{"norm": "layernorm", "init_std_down": 0.0, "optimizer": "muon_variant", "seq_len": 1024, "train_tokens": 321900000}
MLP neurons of a small language model. Each row is named by its layer, matrix (up: input weights) and neuron, and shows model dimensions 32-159. Each number is 128 + 24 x the weight over its row's rms, rounded and kept within 0 to 255. Numbers have three digits each.
After each neuron's rows, "fires in" lists the words (lower case) most often at its 100 highest values on Wikipedia text that the model never trained on.

L2.up10:148110114163140134125130147101111110121097116075124109111130116138160086133142112109134106137100119125145103078099157119146146151098129149136109119110148135108120147119112098134144122130100073119067137127129137130158089134121119147111146100119165179133118102099154110099112074159171088160214127132152115116120090117111127183124148112140147130132103134131149128164126130154110084139108
fires in: "party", "part", "private", "tennis"

L2.up762:126118150097164095137160166189090089146083164120166174104091125117111083106126148127127126150099137189154124116140108119128143101113165104135127133130144129106159103120136162095147161103082118147144159132156136102156179082127139111116116149094143168143152143138132139152093103109116158109151118139126091176113183128140142127110118124158110135130162115138127152139118166128127169127118
fires in: "have", "at", "was", "with", "including", "were"

L2.up40:111124115122103138118156115160154134110131103139135137085114135117128102106127124112169189128175112123171119111126132134143158132144116134168171123168113144125117159143177167092170137108118126114152116151132088148095107162111126049110137120130109135127141135135118136133128121095128147165106153124148150129161116111113133135127115151139092129166106099098117106134140121155098144160125
fires in: "or", "and", "is", "original", "organization"

L5.up829:060165182161163110102134083104098129111093177119109106140123125144129153134156125169126103101121107178135150097165152167168120099137147129131095155102132128108102078170136144109131146104140156095131157129129103136147117140066135156134148132121124085134118126134100123139088133135114138125121139160146122126133144114142143156134141140121126149101147123130124153128130081126111142172088
fires in: "with", "to", "opportunities"

L4.up279:125140109164142115101170105134111111152149123095135089118144157115099103134130085124154138131116110128130142103137129133158139148146131135105102110164110116151146096123083127124124098135139141164143101134101105142130116115120109117122131116090138152156146123108125148130099162113140104113105076111143114173127128126125114124120110138137098162143113128120112177130109157131132085137166
fires in: "that", "she", "who", "to", "it"

L4.up23:102130115159116122117155131135107107177148112091138125115129125117152126158103142156126095176082107129144152150139086122068127137150142137103111120130095109111107094112088174152168113101157117124122120117107150142087101113103162123103148128112138165153156119118120174135106134171156165124124100156146139166142163156107106156114137131175099144103113133120139133130137165131164125132158
fires in: "can", "who", "it", "not", "will"

L2.up775:186134132114144146092136140117118116136118117092113097122127095099164064109167124107104149128129119129152129106133148128146140146114117090179126172119097132152132133141121149100177105136139115127116136110166114138185117075153140077095105116092162107109140124103134142109131140136181093131161072169107138144135124146114135138137145068108160167119116183139131103163173121097175114115136
fires in: "the"

L5.up676:118114090154103131116121116093077162081112150125143136171084157099126151100086126133090132156109114145132129130200135109167156122111124131131135151128094146109090121134145150075168110099135120145136129144154137117129139094120132123105094148144078105119121099158130136100120128112108133153114127160087166160161133143092130115140143159063133136111122164129147147093145092132181116132119
fires in: "to", "number", "2015", "total", "households", "05"

L2.up325:132113150105141091100078083152157170123124113145130133136151144103116078125170093135152135138088140090134071133107126129100117130117106151139135106168140127150147115144111090104123110145082165142123108101104129113138103124120126129113143171108115133164160101081200131120146133139119137176146120154136091104118079144215170101100118132098129101158101124115153128134118121134138095156140
fires in: "as", "president"

L5.up376:159111123095144143132126135131164123115119087106139136144181124098141097144122150127125122077121134183138165123134135110169109102117124098153169143112163116100163159150111167112098100115090104113158110074117086098135126111113129115109135101146151085126111157112115170146056142092079146162129188140168149129132106102108097158110128167116128140107127120166132160157101138100126097144152
fires in: "by", "gyrodyne", "govhar", "given", "at"

L7.up298:136136151136131119099177090111123107109131144160128137136145128147131158123108165118113143100129110177150123156102114152145117159153109141094087066146118143150140120118137132130133137089139147145086133149158128142122185181161168104099092117139163140142135149138133108118161112110128119173132096108135116116104108121138189107154133073168087140135117121115126130127156127117162117152159
fires in: "and", "ii", "km"

L5.up1004:159117140104090117187091138177139127172126130120165119138136080116110125134132131174123134128148085098125149136120134173142155076101111144151117137097131105143133156101119157142134096142151130123122144129154081133108172101120145108078107138116106110104146115113130140159122149138179123190182144190121157120146148116118126114094143151114126111118110086132129130106138088104125164107090
fires in: "the", "each", "manager", "lithic"

L5.up154:116146138153127107127125091154160107151106127115111116158127115134161119086084154138161167123148132133138148104132087110105110127140183113077186107140118063142174156087156160111098124141092104104144118144146086151153134156110163175126130162119131134135154110136123120092135112134149086147133103146151134178149152117106082144160137118179140150153116145110122133119169096110131127098135
fires in: "several", "many", "four", "eight", "of", "five"

L2.up843:130126165148164130173117128114144132104106139120139160100125150128121161116165107124098104140123131138105158136140115128140133100172133166108105101145129152125110115059110140079124119114108130135103130143148129135128164114112139095151132160114131149136122121102142105165149106187105142148133099166084115121145092113093149151140125090101085135127116153124139141084076154127180137166095
fires in: "have", "not", "has", "had", "would"

L4.up829:141130158103097144103110132084166138155120149174135120151122124158153107150127137157087108150156140120116122161171095156137107146138126123122105134095165080128114135106144125087110131089116211138120106113131175174158132133106176118098112083121139144115192134126122121103150097154121141123113113132109093097151112189127183140150120153153105090092138115153122157160107124146113087103110
fires in: "president", "control", "result", "consists", "built", "stars"

L5.up295:141128092126178156075114158128108138126129161149143116152094122150106113093113103131131160121105095139131089129103116160138057129138112138132133115108119139132126157084137150132155162087136171145100144116153104146111133173102145132122094159132151119131112118089126134110096158141107120184178137138160077138153100140121116117137149108145135144131125134104125132114113082100119145150134
fires in: "of", "across", "within", "to", "other", "ownership"

L5.up372:148102133112148114081156118131085142124125160176117069094115153140146112114123156140134105107160138111131116146137168176131128118107096113136161158102131087125125112150088132113147099104169153125178136151147091157100098134131105141148139166137067136142130123156120137122119086135116107134118130126134140104130106119172131128161127102125120122123131159143140113157132178146140114143126
fires in: "this", "that", "because", "what", "every"

L7.up908:097134130113108131107099122095100124088091113148139085148106127140116159160104134161170139126086141125103131115123131121137095093103141163139140139137142146144147151149131117120158115105129110139111119139162143123155092149096095135118161177139111179132098109134121157144111140114110106110144111150183139142104123149129153118095151108105163107148187134083087106105089149145112134173149
fires in: "into", "to", "outside", "in", "by"

L4.up88:143136147122132155133126160121112143104128135119125161094171133118133132111096104090159201126138102144117167108131124153118131140120142136182082165100107197106162146076117149117101121154130127116132158156140127142126144100117140127156130095143114191158133121138160092099056162145137128141110147129138128100116146171088105121144123103159109159128107127102134118124135123107128156101139
fires in: "the", "history", "needs", "special", "truck", "historical"

L4.up457:139123108115098099124140148106115138139140119168103116111164147114111141123152135165123147121128130106099114146118168113100160141113124130139130094102137093105139143147102128147106134130132165133126109131140120136090092132116119069081132152167110155160144105120114116155121119119147108124123135157148151114151173082140105130133095129121106194116115147142176154098144141146084171129110
fires in: "school", "stadium", "station", "schools", "location", "financial"

L2.up61:097159110132131107136128123081150142137129149151188130146142088103130145103115114155111085144125150137164099105149114128117132163087122142135115108095143126140135106129114124100102107132164155147115114103136144193139116176088134128121119091130138128134196083141126140137148163173125118156136114140092097135116083140142173100147162118055155147138136134124112136133134112135152117140112
fires in: "president", "german", "america", "former", "germany", "commercial"

L2.up98:110160066113141148095146140110140111141136194118139127129126110098118096129114168115171156125106098153130098114112114135106096091081106131122140156132126103124169150095093181072164138073066156142138128123137103124140155109119143107117098140148133146158149184120121103162110071160138109134135141126126152131125131141136123108096132116173124120141121114087131101131106133104115134134143
fires in: "at", "as", "by", "in", "on"

L5.up263:102131121168111129152148137096151097138142159119160139126085131116129119136158130097141137132139136139124138091123137121123159114143117098103110124129167117097170080136155196131148089139110137122171092171109149151129130113093094164113082158137123121116129115160111124121175146147119143119152114160154119118111098132157133125116157080097141118108117112100121183142077122191141112097134
fires in: "had", "have", "professional", "professor"

L5.up423:127135128131107130157174115138122174118128107123144079102170132153155152140101123135164097142152131072112132100134127173087074145115150082127121129137124146124160103134113127116173137127164160159145169170124132125100092129051100183128173130160113158128149157136150114129100126143135128088126151128108131115139107102135140130105141115135112121116115132149123085161150095109103087106112
fires in: "there", "little", "athletics", "athletic", "then", "middle"

L4.up2:140113143101133120184121116140105146131147126167110104143091119133139116117120157070114121073141129148140174124060112148147104142122140121142169135139134105139138138133176137161088116120138141137144139168108128107145070142090120156101142107148101168114137159161132127106106125059120125141118127185119135155153154139131116145110121125141112141116126163179123079181139123170119153141121
fires in: "this", "of", "major", "both", "many"

L7.up540:100152117108167128140095153136156113174095180117145088117115165070086125180125113154132146143151149113128155081142138125139128140124174126128100130106108141120125105116146134135142122143091163098143122127132133108106131166136139122084108142139120138150087111108148109104162101152113090129179122160117147126136133128131116096145152120143148100154117131113198147152102114163123127163134
fires in: "with", "her", "at", "founded", "towards"

L2.up550:108134092097113126112099138135134147164153129143111141133105113117099117118077135163140154134142139125121128126107143161115119119115132154145105130174069093185167145080093157107166173107136108128162101167151120138122107142115125133167113142150121126155134133129113123127139107100119160140158094083176151130146094086164132112127100134104116072140132111156138096155134152144129136116104
fires in: "and", "under", "on", "by", "as"

L7.up778:103152116174144114141169125143138169130138118109150101119180145131140090123136084130119144146123101117130153116121150146151136070121121124138106112117201122167155183113145121115142148143095081143123104155195139170163107114122126124136129090109109124147143075139152116111093114149153137130110139135140107127121143118090169112129127115127118114082168149150146144168149108089156130095122
fires in: "party", "part", "century", "total", "parts", "an"

L5.up851:133100103119131095109132117132094124172159132138118113150129133131089110118137076136161116154146111142148139110128119081157122131146103099106137116155140134123097089155093136160126091121122089139095136159141120078153127137137144110135134095158085128092158132124149097143161126131171168136147113131126144127162134166186094155132131110106081141134140169131102098157117091139140106131162
fires in: "following", "after", "although", "when", "of", "there"

L7.up698:135155102167137105161108134091094140122116135147098083109140086129089085092098122141152138114106103148127140164138102165107097132123148148127121118164131112109161130123151108118148112128098135097100134164134114102093111114099180099101165115138157107100140109089142111072124120122129134124102099127159170138130140092161147166143138131118117148170102126133150142114150140130148160151119
fires in: "with", "in", "of"

L4.up622:138107100136145106140160135124136190130127145146138144151136127144107070112174160133104109081098107117118134154173118114117104114131164147162124166156149081132145162140164130147123142141117176127150124131115136094147150128111104120122105086135148116171091135091155132122126085171122120133126127133140138132104119105109106133131154096160084160137142118126171128096152107134116167135132
fires in: "a"

L5.up223:097127116157126101162146128147118132146106115132139101116100155106128102110143113151124132177099125143112160143162178172121137113163124110128169120132116159128102125134069124123148127103099120156106136162105132103109121073087142114128120149104079110152155097086130100104120117133127124130150100118129172191104145122099108159123120141149100190112109118152153106148134117157151150083130
fires in: "to", "would", "can", "not", "will"

L5.up17:126120137130142167101100134103098128140138119111132106151141131124151066118098128124124124124094087102137143118121126105118124089104111123094148153095127156163139123119129109099162142080125143133121123126171119112124110092147095159160110097158149143142137171142129145138120110142129125130107144144136144105085176116145128141106111104171104098169137126162156088130102107152096145152148
fires in: "to", "in", "on", "upon", "through", "when"

L4.up773:153124139141149164119136145082108122141113132160122124134123121150125134146148144145135097090160105159096103125160101119133098081107090152110101107146124097156111111170121116105118127142118141157105150144154146186140156105104151120079109146092164153133145141157103130103139117159149165139144146145136123102131157137143131095131118091154130100108113100117143142167114121115124121113113
fires in: "had", "have", "has", "include", "including"

L4.up252:138138144144116133129132138134142111113106135093162156120112093137130130069127129122157147089131142101126083139182135149126065167123148137112176094124129132147148169135142105102143132180124130133090155105122125155094152155127155103132145146127150132143146132156112113099142068122114156133117086114142139129147083176145126117144096074146158127141119116124127097111111162089142138103137
fires in: "and", "s", "taylor", "trout"

L5.up344:097137141147112162096131104128129112094146151144140110138156135140108119127130129182188105132146136131110172071130055119114111127116152146131157112123118164088121110123121153106174119067101163109126139143150128136120136110097073140136141117118142065123125130171105109164119128094173127152107110124137136097109145154183141152128184096170101095127110116165143086150124111118105165095113
fires in: "to", "than", "before", "upon", "despite", "until"

L5.up385:136071125114103099117151120122098146118117160087134150102112146128121089188141107130146138077113118066133144128171111097129105163159129131144091113099087126124154134143127152127120117156126119110157094135138131132123097170126195135108141147117138123062130169115121118121148158142125126161137086160119127151148113113113107127137147121140129122132136110167114144124106138135134121104142
fires in: "he", "she", "simulators", "establishment"

L7.up383:102077121098111147144123138161081080151076136125125117148120134146134131111113198113163109156127132106099103150149132110139154132115110120156154113126149130143118120141103121133110075121140181094178105133128157140131136123113122134069115139118109160159123080131128117136136130103143134113149111097155092123119099109120170084068138160194077149161139123115112088162107135106106130164130
fires in: "to", "town", "top"

L2.up854:095172140144101129149139111133101139147075113135111089147147127085079078133130130133139158106140128135158132095140082119152129134074111102153114108153150178130135118136124146166125117133115097115097177103123101111093102110131137114090130171141127146118118100138101112127122109133135120080138094146142084116132134135109159113082120115122164117055130114104162166129172141109138133062102
fires in: "is", "are", "were", "was"

L2.up57:132101142112107190111111178099143134080128140167103130084141176092128146131165143112181149188112189166152126149109138109113105115147141137132131131107146150149121124148085121102138114124124127109121138122113138088116110159130124119121155107123100155102131142097155137148074095144126092119073148156139105094157091176146131130141101123057105148139116116123162115146175110112096150115121
fires in: "this", "through", "than", "third", "but", "thomas"

L4.up454:116134116118090125159146102108132124144103143144119085113148131147096130120149104138141150167171161095135128138103106160101139102085106129183101168139164082110151108132125112105141111137152134112108139133144128143109117133187077162093129137111123170135085124115124114086131108125122157078048155103081120096153152116136115118145111112113152124093171162151107131145121144161102143180137
fires in: "this", "children", "total", "railway", "race", "what"

L7.up56:120084159145113135124106163127119125136103117122125131102117102157112109132092179137137152155158131092146149126124138128152142115159116141131091120114107176109112116144118176101139093190107168125128059160123062077134139124120105074095146112097116129091167139139114146077091144140112168143138134147146117133117092148104116136108104131140156157135145090125122114118106095153129102150112
fires in: "of", "in", "on", "the", "to", "creating"

L2.up995:104101138121121090146141167142144172106138098159094162141100092111099119116078102148125147099154096098113131113121131106127149111127109184107114125099112131139129127134136147126162104130133159151117123094141091165084109141124144124088130120141156126137185112099050077129115115139155124124128114119131142144067119125097164156108161107144124179127117130157110120132129120164142063127140
fires in: "of", "on", "at", "million"

L2.up945:124148153139147137079127149142134107131083109147115121083143147099092188146154140120147183201133145130138089140128118167143088092127116135136122125120127086154164108166102098101117073105107134125124150137109125118149092125120123142097124099135088155107132129083157153089101137121076142104090126102141135122124043147174124135127127140104147173123105155115125129121109124137129116095141
fires in: "through", "third", "than", "those", "thus"

L2.up525:161108153111148184127128127126122165122167097151129099169093092152149119119085127140112139133127129108110124102140123139145196134139106119095177140132138136137109130098113123152159138149117099118146060124121125121132159141147105126100123137120116114102129131160106115131106106100120129166142106106131104115081104138135104118146122140057129147117105133150096113123144101085114111125130
fires in: "1", "steady", "lady"

L4.up923:118078125154124118125107126145120174104102153123126099136161123140162127160137099148131115152115188095133153087138133155121119135135096105186082103156121161103077096082098130120187159089141109148112134158131130117112093128108181135095114107166145162084166148160127108098143147129148137128121099095135158163128140134090134111145125156119087164108158145155103132142131113145176124140139
fires in: "he", "who", "that", "to", "which", "will"

L2.up847:092115131103144178128117126131087096085125094111101117085147150121131142095100175120159106124165090179119129090128124173123151142098126098153164151140163180115130133114152124146142099075132133117098148110176101142141140165114092083122129144120154105140112146111076082150075111112142120159105156135166121086126118127118131109129128144132110143117097129137157126143167109141073114134153
fires in: "and"

L2.up876:161087083122148112093133111131117104124124082078111153148109147107162127142133153087118176142146110087125143125126148136146096146135171137146129117147121098145073127127144102120145144093160129117106154151126118151127110128125106089100121116108100148117131154076163127135137119091108132154136094161109134151112089121153183102167116113153119118147128113108132108086126183065113138116121
fires in: "january", "or", "and", "february"

L5.up769:075131131125130152151128122126132126118126124109128113104181133103170107104136124125095154129114139109108158098178081151109137108115069136114133111127123119104138075097102132126174141136115129150142118143137164178108120115104153099155166182131112163122133097101079110173126122117111147155134124134136141111137131146118163140118144123103154120083110114100134134175120173143119158130120
fires in: "was", "is", "being", "m", "were"

L5.up438:135089167116122154110132175101153144145158139120122106140119133142147138135139123160128105140167110145182102111125070112091121108162146103115088096163135120110148148131112142128119104112142143103114125155109133156088135118134106124107100131127115157162125156156167119117146117100122159148111132165063128118122093092145126094080157085144103097096106109120091142121150131144129100155144
fires in: "there", "and", "these", "two", "they"

L5.up813:132140110158152120187160127094114102127098132170114124164114109146091096139111088140135111118153130120152164091140110133122105090102139121196119126137103131143135132082127102127142138120079143123151128163108121112082108137139165094111129143162107115140076133118128180143127133156146128135093158136152141130101132126137144181126106134139121100103147149090104137141107184149118118108090
fires in: "a"

L2.up910:085103154143143127110134128124095105146127115143140131133128125072117128114126128136107108101081162155164140173135161121138092113097118146175102130130127129151105130196072135117167144139128127122129114121150121153116138190105093104138079113148175134117154135086110093119138142128081158139114083160099130140122120143132156125111150128135132118152100103090143155107116150092130126112063
fires in: "into", "are", "on", "area", "version"

L7.up108:116120114149134137103147132112125122099146151110119111122114112132195090106120169155154166113134131172150145126129124152133123119131154124137124112139123127099095120134125159137178101133101174121096125164137106107119133156126153116059140172133166099112135125100113079132139173145172129165092140161113153125110077149144087108144147087128082135132118128112141115140113082115157175109146
fires in: "and", "of", "by"

L2.up849:154089146129166109058138166088139126137088160094129104103127108129120124121135128149143162107130160113149129125071157102110132130108127143140159116114127135113171148133137126129121136110144155134185115103157131111088127099106112066102136139099109120136119122145119111111141126069155159143105151159129154104123091122117134121128135125104136143111093184131120086118166077124150097148148
fires in: "the", "her", "jewish", "view", "there"

L2.up311:185117054117148105130164154117120130110132168096091095135140152142100120116119071125141132129139110128123087158187129123126132108149166099122134118129154100157125115126123138105134143134137122131084134135169106131135134108126093123147115121137121151095137124138134102158168131098102102112112060131126105140141147154097123093173117121163165188139122117175133142142097124155149130107114
fires in: "where", "which", "present", "facilities"

L4.up42:166141094117134108114114082142095148137118091116136144137133130139130132091141123137130154135117144129106150156156151118129104124115127152124137110127103099173111171137110105129153155117131113088151201159100132124154129170105162118130114103152127166123085107100112137123113142147152181130152115156104125137118118160138105112155095140111116071156138136096121100151160111129147178144142
fires in: "of", "into"

L5.up567:126090148152160115119142136127126098086140088119085151165157102122142077141136109149165145133131119157153152100163073125124152156146139115156149112154187141128154139123099132146181113063104147101154147131130115086153120142107116106090111139138169152068142145131131134123106120110113131132099119136143133146138136130155136124125163080123113072120159165135103158139129107138134131095108
fires in: "and", "of", "n", "nl", "then"

L2.up950:103102158104128115133132166140156112166107132119106142123094154117110125160126126153095137096109131170094147136153095094131090108170139125112063138135098096140165153070124142103120151087153143111098135176111131156143165088117092109132144149108144136092131138184146124135137107107159148137108117130124120158088166113113143129136131143126127108092132158135138092126118156157174130130122
fires in: "have", "had", "has"

L7.up344:130104144121128104088100103101147123150149115089162111118171144106088138131154174118135173146126148109113106144108188175126126124085122138155137135120136104124134125140150136138104152102114126111131095099126132104147160110090109098126121123110138137124056138100158183096091155075112140134099075135138124178164095096172161137151115078111141082131130169146100119147147121135173114100107
fires in: "the", "eastern"

L5.up900:112109143102169148152156143104171081104187091141155119139150076127143145185099129124120112153137152117144143140148135105111109151182103119143126138148156138133115144110142142105131108101155120143130126179070106125132116092092146139131094133166130112119090132126121094082146134103099116132163145136093103127100124080130143126070145162111111142120113144139117117106135147153116089098143
fires in: "there", "theatre", "age"

L2.up349:116159081117086146049103117133139165150177134086110117096099123120122152107110122119122125160138092102116098132135162144135126139110156120111118120132146123179132114142141166120131121113125171181140121175138109126196121142116146122161117143149170127134130139102123100103136147098107149110166113161123121116120102147125125100139094092159104139117104156153136161198103116163142158155144
fires in: "which", "third", "with", "where", "through", "home"

L7.up907:099152129159085083100148139073071145117068133163118129164053122159121142105127105142125092141100143118146147103131136088115147100107146111134153078094140166125101141156116171131124100100135130144153120129158136133150123121117147140135113095159136136128164111131124099133127163154122131114102071164168149160160123166158128135113116125172086131149137112102127153135114121147113162148123
fires in: "are", "to", "area", "areas", "sony", "among"

L7.up426:047139107142088117122121152104085129105144159119119143141130099114132111140127138111156133125113138110161126142126112127126195150139103102111116154127118131118132131132157150142137120126107151148131136131148138133129118084102162123126162118154136103104121077157142112126143100165132140107134132123142140122148116125138128150123106110172178141085083133088173135139176102096095102118156
fires in: "won", "w", "win", "number", "were", "women"

L5.up849:172171128131149116084135153164110129183160105147125132129164139151152184129109164141151115124140157081097128118151114145084117113119107142109168123102128111106122158149140154130168147088108164105090131084139114150114138110138128161115117081119173106091092143147124135137128092074103141094130112108133113112145074145121132104114129126077121142133061131124111114137161102136096181147144
fires in: "eastern", "east", "1", "west", "alternative", "international"

L2.up642:124146130129101160096123060135119095153156130159175144137164140129067092120117095161096123132114146157115098135149131123122183133107107122163130128113144113105163115098148100097174118097125161126092150112114130139146123139104139110143143166101106165128125112110134149079124141138123159127120083131137125132155118185164136172158139129156149129140154113147162197115140165095132129117145
fires in: "part", "is", "co", "format", "was", "form"

L2.up236:114146142106115167118115111133140122165126138148164123143158123115145149133127149126124168124093128164134091082136111091099135136089101105103131105190129130117163118133118148096174133135146147131127131114120110100114144155115157129142120158125125129122111090141097121143107088129111171129149081161154129096102093150165169122102163156195148129117085152134155098121127120089119131093113
fires in: "is", "was", "as", "became"

L4.up241:133131145150135135100177133118146119126078126086155135112134139092153122118125160098119130159113168172087128128128096146092100135101146174128124115120130151124091115093109131136155090066123122126141154122118094082116112099110116103126103096095144152121118157071124144133108140112103146115117134138171156173120149120107152143161137155085102139099133137149163174113121111134170121118155
fires in: "would", "may", "not", "can", "you", "will"

L7.up1018:133134105131138141153147143128150139103118154108087129099120116113147092153118111158175116183121160176130119145145125159109112116148174155144147098156096097125090140139124130106158131181123108117141090180109163131120110185135080146084137129086122135107112136143132083120129106147128131131144149130147138133107119105102129099146140077175127134091142156144061127112149126129164082160126
fires in: "that", "a", "this", "had", "of"

L2.up788:134132128137152163104100147146120123132135119161110177121108159144105140130155127127127130116156131147152178122127106141097125151142130133134149070102086137114123154100153062088147069136080142135138102113167125113132128185136129111130099114162148169114184092125121094139124117132127123160138103138113141138142148125156101122142104097101097173135118126145114144117124152117170145156127
fires in: "has", "had", "group", "grand"

L7.up783:068103115115129133100141156136145125134096134112137154130123120110152133131149162144134134099141094154144114083161100101123118148124152163098138183126131120122112124132137115094137169102137167121158154091113129156089127107115127120093131137118100126130100114163100098156102121112125132092105137137154130137141088157164160127119140133146141099138164085093120174165095156099121195117146
fires in: "be", "to", "have"

L4.up114:163092167109118150134152141145091130113156146108119141093150125072112134129142128060146174133178127126153127117136150105108121160151161136109116136121145138110133151120145099161141151139142162151093118143156092165126118137104124111090123111119128117143114135145114082153128132084107159161147142165111163127113104158132132143116140146134094147094116131111137073133131138136130177130112
fires in: "the", "and", "therapy"

L4.up246:135116077134120130098131144126150150172128143087118142133150140110093124107117122116115124100156129083121143125092119168087082138080187118163149158125143092154084118130094175138143120131080126094149097124114108130098131101122146127128151147124158144150133116163139106100152122084131160157137088161101129131120142151105158172094110094127107107128143150121095159113155120115162106163104
fires in: "won", "point", "wrote", "a", "landing", "department"

L7.up350:086118077157102154131154139073189129124137160131144122127111103140121163111118118121154123103145147127132200127145128117150140076090156149157152144141148079124142171127118143136191155134116137127107097119108175067144114158086130113115146064180137118116102129098149104111165103132145143143129129150130125099113139150135086140150154134128157119120122164090116142107165098119119081136129
fires in: "a", "awarded"

L4.up599:123126156115107112134152143158147124125155141118099095135151125109090111134138149151120153133122115112110108150096160144090114150125117082170103166153106167136138167102114168113128099163126088143163101148109102147112110154086118103151139150122133148126134119089119095097132164156136106155127160162145161111142145117119101146151130066129138105122109166094129126164136074117168115138071
fires in: "the", "original", "an", "several"

L7.up452:096120083134086095133084160134100134158075164139123128145104160126092144118086116133102090091154155135139130110174127063151100103164147137134142148143123122136123116139124157116167108103144124127151121147091154144115134136090111146110135134120117157118122104140122094188164133136183128122138176148173143124141112119069148157134135123125126115136168113109118114106158111127143126155124
fires in: "to"

L4.up952:180135137150116130100161101132100113142079136083164089159182071109120122166133114133146107134132104097161119126163155152111138176121138120163151106139137144136142143146131150095152097126123160127101138166108088144084100137118141080143113118097118125092128113105122130098176157158128158129126121161107161112086130141117122109116119105100110120111142177126130100168148080116108090104075
fires in: "the", "this", "its", "there", "her", "his"

L2.up957:124081081105091092137142144105141147068145105153180143138106105126099128092117140133104112148117123135088132145125093158095111109135175133104127099127173128175154114149154127147177124080110108167123115141113130144167121130144124125124117111157109092106119136100209138104138107103123168116090148185208117101155131183110127120133142126117160141143151127174144157126126134080123113106111
fires in: "known", "name", "him"

L2.up695:129130098103126098115158172137095151092117110124135125190112159127138148113120126169095163179127120142099130152113153122113093113102095119128155076139084090086123158137129113106115131118127142087172111143153093140107121113125144144107140107113159164129162152139101141121106131116121137137127180145150123110138107137124111113137159122136080150096131129116157095105132156124109133157132
fires in: "are", "were", "is", "was", "at", "gene"

L2.up353:130122156099128140110153137146147121153111125181133136146095118093102162121138174131117124125097151133131091134138096100116123132132102121145124133121071106122138131091177137106107110152151151099110120175119082172142135135139120088109110120101121150117115145133138088139131120154128137132171135126127116123138155135154150125118171141141120078102108115143145131124112139141132123169101
fires in: "is", "has", "have", "daughter"

L2.up587:150123120095148143109136154097117142148154105120129110179120186106151108118115110159127139128110133071120151124176112115093109147179212140164099116116090086130105123079129154108142144103119094099093141131128086140138127135106136134100110124154147134064175119138110119124126166108120167117108096144118127092141137157126157108149160145131116114118115204143137142080122137136140124099116
fires in: "he", "she", "held"